From a checkpoint of a small transformer trained on Wikipedia.
Architecture: LayerNorm before each block, no position embeddings, biases, ALiBi.
Training: a variant of Adam for these matrices, 320M tokens, 4883 steps.
MLP neurons of a small language model. Each row is named by its layer, matrix (gate and up: input weights) and neuron, and shows model dimensions 272-367. Each number is 50 + 15 x the weight over its row's rms, rounded and kept within 0 to 99. A neuron's up and down rows have the sign that makes its largest values positive.
A block is one neuron, or neurons of one layer that tend to fire together. Before each block is what it responds to, as a language model described it from the Wikipedia text at the highest values.

Responds to: Word-opening subword fragments. Opening pieces of words split into several tokens, most strongly ill in illustration/ill, plus or in According, ci in scientific, em in emergency.
L3.gate22:27 69 57 66 47 58 64 55 34 41 53 46 51 52 63 63 30 45 43 64 75 50 56 77 57 52 76 55 29 60 65 65 37 42 80 53 43 45 61 71 57 76 43 33 59 33 36 35 54 63 40 46 66 37 41 48 53 60 40 38 33 12 67 35 56 49 35 20 33 62 30 44 36 50 67 48 34 47 77 63 36 50 72 47 35 38 70 46 55 36 52 62 62 57 19 60
L3.up22:68 75 80 42 55 70 58 23 41 26 77 38 68 42 54 42 56 61 55 48 54 57 65 34 35 45 76 26 47 85 42 54 54 57 45 59 39 41 32 51 49 50 43 45 49 72 41 35 55 59 67 53 50 65 51 76 43 65 41 18 29 57 58 41 60 52 65 41 31 61 68 65 66 60 62 59 40 50 54 45 44 57 37 46 69 56 63 69 58 30 52 74 38 72 52 47
L3.gate197:45 84 40 87 47 33 22 70 59 48 75 27 49 58 71 57 60 74 59 56 58 29 47 65 37 68 37 52 60 40 47 61 62 49 84 49 41 52 35 54 54 57 43 70 50 40 37 62 55 68 38 53 60 51 49 44 58 50 57 48 30 52 75 58 22 53 52 23 60 77 48 44 49 75 79 39 62 17 62 73 51 67 79 43 49 39 64 46 80 50 66 52 34 76 33 58
L3.up197:41 57 56 56 77 42 24 47 30 65 24 30 51 84 64 43 20 51 50 74 69 69 72 43 61 58 78 37 54 42 71 31 81 18 54 27 66 78 66 58 56 68 35 23 77 45 60 47 20 36 27 23 31 58 73 25 56 59 70 35 68 42 70 46 44 45 47 58 57 53 35 63 40 33 46 23 24 66 37 78 64 52 41 37 45 55 84 38 54 35 56 34 70 44 25 59
L3.gate639:54 61 36 44 75 40 25 36 18 74 64 38 37 48 54 56 29 56 51 79 76 67 64 69 45 35 61 54 38 53 41 57 59 67 51 21 41 70 52 53 51 50 11 23 68 41 57 34 58 40 83 47 38 71 83 67 33 58 41 60 54 39 62 61 37 43 58 44 42 71 46 42 54 55 28 40 59 55 66 50 47 55 52 57 51 32 33 20 68 45 55 52 45 34 54 44
L3.up639:61 35 46 26 55 33 61 37 52 18 43 66 64 52 73 50 39 47 54 70 50 60 71 34 58 64 34 44 71 41 62 50 75 33 72 25 56 24 53 53 37 62 54 72 67 58 44 59 59 51 64 40 60 33 37 15 56 49 40 34 37 41 62 43 45 63 51 46 32 54 82 24 53 72 55 47 62 51 27 55 77 49 44 69 50 62 64 70 71 39 62 57 63 57 45 59
L3.gate697:61 53 54 62 35 58 44 72 78 61 38 39 41 37 26 71 59 51 41 59 60 42 43 56 11 22 59 51 25 67 52 33 40 32 43 46 52 41 34 46 43 47 35 44 62 45 55 39 83 49 73 75 46 54 45 68 50 64 67 56 68 34 44 58 56 48 50 51 43 59 28 78 57 36 38 37 42 57 47 83 42 51 51 54 66 30 79 47 49 57 42 57 56 66 44 69
L3.up697:33 53 50 81 43 24 33 45 34 28 21 54 18 23 56 35 42 65 61 84 66 31 66 68 50 62 90 59 73 40 23 31 44 70 57 52 56 78 30 70 67 38 64 46 52 63 68 51 38 58 48 28 40 53 54 24 66 65 61 57 56 53 64 44 48 55 23 41 44 73 60 50 51 52 59 45 33 49 41 42 17 85 66 52 64 68 69 63 42 39 23 32 56 21 68 32

Responds to: Article "a" after as/was/became. The article "a" right after "as", "was", "is", or "became" in role or classification phrases such as "served as a", "was a Democratic", "is a city"; weaker on mid-word fragments like "ce", "ed", "ra".
L7.gate143:40 37 49 44 56 55 79 38 35 38 31 19 60 71 68 35 39 49 34 57 37 25 28 73 54 33 49 44 56 36 42 49 65 45 69 63 42 61 54 63 66 45 53 47 52 22 30 45 24 12 44 43 55 34 75 63 44 59 66 72 46 53 40 64 48 49 55 21 34 39 42 39 51 44 38 66 60 46 46 62 49 68 50 38 60 53 60 41 59 77 41 74 54 28 63 54
L7.up143:22 30 58 42 68 44 53 25 86 24 43 36 68 73 39 64 62 41 67 72 60 72 31 41 38 34 32 62 65 27 70 34 42 67 42 63 44 49 67 76 59 64 63 63 55 29 38 65 20 62 63 12 46 59 49 35 45 44 48 43 79 03 59 41 18 37 28 22 69 48 63 50 63 62 67 59 47 52 62 56 82 37 54 35 34 43 49 41 47 65 59 30 62 71 66 33
L7.gate238:52 36 82 42 51 39 31 27 61 44 76 41 46 69 56 63 33 54 58 67 43 87 50 56 63 42 49 45 33 46 43 48 20 38 23 67 52 47 45 71 64 61 17 50 34 34 34 71 45 44 46 73 31 38 38 37 55 23 55 59 30 13 52 69 70 34 37 66 59 38 43 36 46 27 41 18 69 38 49 42 88 80 54 40 13 74 54 69 57 75 49 31 69 33 28 67
L7.up238:28 53 66 61 29 69 53 43 43 57 27 45 30 10 60 30 61 40 49 37 40 35 33 66 57 38 57 24 65 50 48 51 60 56 72 57 60 43 42 61 19 60 23 38 44 63 37 47 29 38 48 70 49 55 30 54 47 23 46 31 64 61 41 43 72 53 64 49 57 42 47 55 46 29 70 57 73 54 57 53 65 67 37 31 55 47 47 08 42 30 41 64 45 40 46 56
L7.gate282:48 58 37 46 23 24 83 47 31 46 22 33 52 33 52 55 58 36 34 60 50 55 18 55 63 53 54 83 37 61 31 54 33 64 47 58 41 76 54 39 57 71 32 59 45 06 70 64 68 57 62 76 65 60 40 29 34 32 66 55 47 48 59 63 47 38 73 51 63 49 39 89 36 34 69 64 78 36 56 63 56 46 27 60 78 84 23 54 49 62 54 49 78 38 61 53
L7.up282:50 50 30 51 30 27 51 65 48 20 51 40 32 84 72 55 41 35 40 44 48 26 47 26 61 53 48 54 45 57 51 57 57 71 24 77 50 87 63 30 57 69 40 49 48 73 48 62 32 54 55 49 55 57 50 62 37 03 57 49 41 24 49 32 50 60 56 48 78 46 38 46 41 50 59 55 68 16 24 53 49 14 66 46 80 66 66 47 54 50 59 48 62 49 60 71
L7.gate810:60 30 49 64 80 36 83 50 36 60 87 54 49 52 49 72 31 62 68 59 12 62 48 99 60 34 58 57 41 38 54 38 39 35 63 73 45 60 54 56 59 35 46 56 52 43 04 72 61 29 42 56 55 72 31 77 58 35 39 70 65 38 57 52 46 40 56 55 61 54 37 42 39 32 58 34 61 52 31 41 73 39 25 47 51 73 39 44 52 45 38 42 55 34 39 38
L7.up810:31 48 63 56 46 54 53 62 64 45 30 52 94 46 23 41 36 52 26 57 58 51 56 41 51 70 17 34 33 33 67 28 77 63 58 40 63 54 45 32 49 34 70 53 90 61 18 31 85 54 62 64 60 52 33 77 38 41 59 45 56 40 56 64 44 60 44 51 61 42 53 42 48 36 59 40 43 38 22 46 40 30 66 54 59 68 55 35 61 59 56 34 44 45 43 54

Responds to: Block-start boundary tokens. Line breaks and opening quote marks that begin a new block: after headings like ==Cast==, after "as follows:"/"include:" before lists, or quotes after "saying".
L7.gate145:45 84 41 45 42 27 56 52 92 58 62 54 39 43 51 33 69 65 54 44 33 47 50 28 40 10 55 57 60 47 36 76 21 57 39 42 38 24 43 35 48 81 38 50 41 45 37 43 34 34 36 55 14 66 57 67 67 61 35 61 53 37 63 58 64 50 49 48 71 94 58 27 23 66 30 52 71 53 39 46 57 36 38 55 13 38 54 34 55 35 47 52 45 93 64 37
L7.up145:42 42 49 37 48 44 42 50 39 69 46 55 33 42 55 68 37 82 60 54 31 33 30 44 58 45 27 33 66 31 73 43 57 54 50 58 72 47 49 43 51 50 53 57 60 44 39 37 49 39 76 46 32 25 41 44 64 51 48 67 50 80 82 44 46 54 69 40 45 39 59 35 54 40 25 51 43 44 40 59 67 28 66 38 43 29 65 50 43 28 66 26 52 64 49 53
L7.gate226:57 45 49 30 56 60 41 56 69 55 34 45 67 44 62 81 51 85 26 74 56 76 65 69 23 45 56 61 45 59 33 35 36 39 66 68 34 47 37 57 75 48 52 36 39 49 45 67 64 62 60 55 61 53 56 64 49 57 73 84 57 39 60 54 61 33 32 32 50 80 49 44 42 50 40 55 52 35 59 46 56 66 33 50 59 21 44 58 19 59 47 41 47 53 68 30
L7.up226:18 85 22 58 56 62 34 73 34 69 37 23 31 49 58 29 57 55 56 50 75 48 53 32 46 39 54 65 58 43 27 65 88 39 79 76 55 67 57 56 49 55 40 31 48 36 42 57 46 51 40 57 52 33 27 61 52 51 37 44 85 67 24 57 41 57 38 44 69 78 52 57 75 52 40 54 62 67 50 62 51 24 36 78 62 59 54 72 48 38 69 58 41 74 37 31
L7.gate250:33 74 45 50 28 59 24 71 35 62 54 55 42 74 50 43 60 63 38 24 58 65 72 33 43 27 35 75 36 72 29 60 41 38 73 65 40 27 35 51 68 60 64 36 61 66 17 30 33 51 54 63 57 44 51 73 36 44 88 68 61 10 60 68 69 49 49 68 34 74 51 41 56 66 71 68 51 59 48 28 54 71 28 79 43 45 36 37 60 49 60 63 69 40 24 35
L7.up250:65 57 52 57 71 65 38 35 69 79 56 59 52 53 38 34 37 63 49 54 57 38 50 58 63 48 26 47 41 52 47 53 62 43 55 35 72 30 51 23 40 46 62 40 60 62 48 71 41 64 52 50 43 55 56 58 71 38 27 47 68 55 33 63 51 48 19 49 61 49 07 30 23 55 65 50 38 62 30 40 58 49 81 63 55 20 44 57 55 34 69 44 47 58 55 50
L7.gate732:31 35 43 54 56 17 49 45 57 76 44 61 38 15 27 47 64 58 34 47 49 28 37 63 51 33 33 51 47 38 43 41 60 56 43 61 55 06 62 53 69 62 75 23 78 64 48 71 37 43 45 47 39 30 46 68 72 61 49 27 51 49 73 58 42 33 44 59 55 72 35 71 63 41 43 40 45 62 49 79 64 41 50 65 28 44 78 65 57 63 69 36 59 73 38 26
L7.up732:52 60 51 48 52 51 34 48 71 42 62 58 64 72 22 10 61 50 38 58 55 41 47 72 51 38 69 38 53 45 52 85 45 13 48 28 43 67 41 58 55 76 55 35 59 54 45 27 67 40 50 14 20 09 65 57 68 59 41 58 44 46 47 34 35 66 61 55 45 63 26 46 44 62 45 48 62 59 36 43 53 68 48 63 42 54 44 53 51 42 70 37 34 64 73 41

Responds to: Word-completing suffix pieces. Final subword pieces that finish a split word, like the e of college, d of Field, or in professor; also closing quotes after quoted speech.
L3.gate291:23 32 48 55 22 35 37 42 44 55 56 39 29 50 39 51 63 35 59 71 18 44 38 41 69 42 65 53 63 26 40 47 37 62 59 68 41 74 63 62 50 42 64 39 53 33 39 54 42 38 46 59 34 43 58 56 57 74 35 51 40 51 61 59 75 35 44 61 56 64 46 50 52 29 51 45 46 52 61 24 42 47 70 70 38 59 50 50 62 55 33 62 62 54 42 27
L3.up291:41 65 35 64 89 52 29 38 55 57 51 62 44 55 55 45 59 49 50 32 54 58 70 46 66 30 40 51 15 52 51 63 39 51 50 64 62 59 12 38 67 24 38 48 28 42 50 41 41 45 45 60 44 64 26 24 59 45 52 45 48 21 67 61 53 69 61 46 32 40 46 48 36 42 50 42 44 70 60 66 57 64 51 62 37 65 23 58 27 69 37 47 81 21 78 39
L3.gate557:58 49 69 76 39 55 45 23 19 40 52 56 53 83 51 48 64 30 56 44 53 36 50 54 60 38 49 03 44 24 42 59 57 51 47 47 61 60 59 44 42 31 81 53 39 57 50 50 53 41 30 74 46 63 40 45 36 34 38 49 42 53 52 70 64 51 29 54 40 41 41 59 63 36 36 49 56 50 59 41 39 61 50 57 57 68 44 62 53 48 36 46 72 51 72 37
L3.up557:43 47 48 38 33 45 49 39 55 65 56 41 68 33 55 98 16 28 33 62 71 49 61 49 69 46 39 52 58 66 32 41 50 57 64 48 57 32 72 31 40 35 69 31 53 88 57 49 44 48 16 24 46 59 44 45 38 33 54 50 53 45 28 40 46 31 58 64 26 47 63 26 45 50 46 81 42 33 35 38 61 41 62 57 54 71 40 50 43 62 27 39 63 56 62 61
L3.gate673:78 62 47 40 74 38 69 41 36 47 57 43 47 58 42 70 26 53 57 63 41 44 74 55 57 23 37 46 19 58 39 81 57 60 32 40 67 47 54 35 38 23 37 56 57 33 68 40 42 51 50 71 36 61 42 74 55 41 56 33 56 52 55 56 53 29 68 78 49 41 99 41 61 64 69 43 43 87 46 46 54 46 49 52 08 54 31 53 59 45 66 47 42 43 54 58
L3.up673:49 56 64 51 28 54 58 49 37 60 39 66 65 47 43 39 23 30 45 68 43 88 46 60 94 59 58 36 50 46 41 49 73 61 35 72 61 38 50 31 27 39 62 52 51 50 49 41 63 50 61 67 58 60 30 75 68 27 56 63 46 65 19 53 49 23 59 46 52 30 56 42 31 35 58 62 43 64 78 57 93 69 65 54 60 97 47 60 31 55 63 49 56 46 53 64
L3.gate980:51 73 67 72 52 52 27 52 44 56 56 39 47 74 29 37 65 32 36 55 50 59 75 38 60 55 58 38 48 44 28 58 49 70 61 33 57 36 60 29 52 38 70 38 44 34 56 47 31 54 37 56 67 37 72 47 37 44 72 37 45 53 76 55 35 44 65 51 56 55 66 50 72 79 51 35 56 55 39 63 53 59 49 84 34 51 64 77 54 28 62 67 21 29 36 33
L3.up980:49 37 31 40 35 53 49 24 36 63 63 35 16 24 40 53 54 46 50 68 38 48 29 47 52 34 64 69 60 59 40 52 56 36 88 26 87 45 52 40 58 51 37 59 46 44 45 66 25 38 67 56 63 69 53 47 38 40 19 63 37 64 34 52 56 41 55 60 84 56 88 44 43 53 51 31 35 69 49 35 67 72 09 52 49 40 56 72 48 48 53 44 39 19 49 35

Responds to: Mid-word fragments, list separators. Word-internal subword pieces that continue a split word, such as el in Hotel, th in health and il in Daily, plus semicolons in long number lists.
L3.gate396:50 46 13 48 46 48 60 72 65 54 70 60 70 86 53 46 49 53 27 46 67 37 31 22 60 43 53 59 83 54 45 73 14 56 60 53 25 24 47 49 59 38 67 55 53 68 67 77 66 65 26 56 18 49 68 15 45 50 70 52 83 73 51 46 76 33 66 61 29 44 48 81 51 62 45 59 60 45 55 30 47 40 51 45 58 77 65 12 42 39 48 53 62 35 58 42
L3.up396:77 45 51 39 50 43 63 41 45 51 45 76 86 25 31 38 28 52 70 32 44 43 48 55 49 66 45 42 59 56 61 70 47 38 67 35 37 60 52 49 58 42 42 37 27 57 28 60 46 59 55 58 27 37 85 72 64 20 60 25 52 70 55 45 53 57 28 47 75 40 31 36 63 29 28 58 54 32 34 61 50 22 29 56 62 52 52 63 42 73 38 47 76 49 20 37
L3.gate559:46 72 53 58 49 35 63 57 49 62 65 48 54 34 63 41 60 75 51 30 47 32 50 60 71 26 59 50 19 46 59 50 37 45 34 44 34 41 59 66 52 37 58 50 69 67 49 58 56 67 48 54 55 63 65 79 50 31 71 47 30 61 31 44 55 52 47 40 53 47 29 29 45 44 36 26 82 52 35 42 46 18 46 56 22 54 49 59 48 44 39 51 35 29 48 48
L3.up559:58 52 70 37 47 49 52 25 31 56 40 74 56 65 41 08 72 46 56 40 54 52 44 37 48 31 38 47 58 70 50 48 57 68 54 45 41 28 49 73 74 45 17 52 48 69 53 61 60 61 60 45 42 55 47 37 65 55 19 14 41 58 40 77 50 52 21 35 34 55 40 48 36 35 39 28 50 31 63 47 47 64 62 09 40 43 71 52 52 50 51 59 55 49 41 36
L3.gate641:69 24 30 49 83 14 68 52 83 62 34 44 34 57 20 60 54 66 69 49 72 75 40 66 40 31 54 64 25 29 59 43 50 74 41 54 43 47 51 44 78 40 43 63 58 52 37 32 56 41 29 54 53 29 84 46 74 45 30 55 47 83 54 46 65 44 59 49 29 58 08 58 43 32 78 55 62 60 33 37 49 59 54 52 47 77 48 76 40 42 50 31 80 57 62 51
L3.up641:42 09 58 89 58 29 52 34 43 72 57 66 66 47 31 31 69 70 57 63 34 57 54 29 43 21 51 43 50 36 55 84 47 35 58 48 42 46 49 55 73 23 27 42 41 60 46 50 48 56 69 24 60 52 37 31 73 44 65 23 51 61 50 56 60 46 52 44 38 35 40 54 25 49 48 53 71 60 33 54 65 50 36 43 62 56 49 63 16 41 51 31 61 62 62 67
L3.gate926:46 67 49 57 70 52 53 62 32 70 64 46 60 51 33 33 56 45 33 35 57 52 74 58 51 34 41 52 74 57 60 90 29 55 29 84 79 61 51 64 52 57 46 39 32 50 54 44 78 67 73 47 36 32 45 62 32 62 66 52 46 67 46 65 49 67 52 37 29 35 48 68 49 57 44 58 29 66 46 54 53 63 68 38 29 59 33 50 28 11 39 87 51 10 14 42
L3.up926:49 38 43 66 43 28 65 59 34 60 47 00 55 56 61 81 72 52 56 40 79 47 61 44 42 39 59 30 47 43 70 19 15 52 39 53 57 75 41 76 30 22 44 53 61 57 57 52 68 45 82 41 70 36 51 54 70 29 60 61 68 75 34 26 76 48 39 37 59 38 36 46 49 54 25 40 66 43 36 34 52 33 55 39 21 48 34 56 48 71 55 55 67 59 54 48

Responds to: Paragraph breaks and mid-word pieces. Mostly the line break right after a period ending a paragraph, before a blank line or heading; also mid-word pieces like re-g-arding, dis-or-ganized.
L6.gate734:54 40 52 40 37 64 49 52 32 55 57 30 49 51 55 54 63 69 19 55 55 57 61 59 70 43 45 40 23 48 67 64 12 58 58 21 51 55 28 71 48 34 37 60 57 53 50 46 25 40 38 42 56 41 52 57 40 66 47 62 38 55 42 61 50 52 68 26 32 42 58 54 12 35 49 72 47 71 35 49 45 55 56 64 37 50 73 37 51 60 53 66 45 47 43 39
L6.up734:51 53 46 70 41 31 57 51 58 46 46 37 37 46 42 41 39 58 44 39 13 52 24 37 60 67 59 43 30 71 48 89 42 68 30 47 36 46 45 66 69 62 70 48 64 44 60 45 47 53 74 75 52 42 24 71 74 41 22 56 62 44 72 55 33 56 24 88 41 57 67 34 49 84 55 59 18 60 37 36 56 59 65 63 51 54 61 69 71 36 72 39 40 62 25 37

Responds to: Word-initial prefix fragments. First subword piece of a longer word, mostly com/Com before mon, mit, mand, mission, also im, ef, sub, as in commonly, Command, effects.
L6.gate493:69 66 61 47 41 84 54 79 56 35 45 66 45 71 55 52 55 50 50 29 55 64 52 51 57 54 57 57 38 63 58 55 71 35 33 39 62 42 46 46 54 66 53 38 67 44 41 70 39 53 54 53 23 57 33 40 22 39 57 72 68 53 49 45 61 49 40 54 55 67 45 54 55 69 59 38 38 49 50 56 37 42 57 52 49 64 65 33 57 47 57 54 84 52 49 60
L6.up493:52 55 48 56 55 46 40 57 71 58 69 22 51 39 43 65 64 75 50 36 50 49 68 28 40 27 44 53 24 68 32 60 54 57 51 33 56 39 27 66 42 35 18 61 58 48 35 75 46 63 55 35 65 29 46 36 67 54 79 20 62 42 59 43 90 28 87 67 65 42 65 87 54 50 53 63 69 39 14 51 14 33 64 49 48 52 20 52 41 50 70 41 51 42 27 35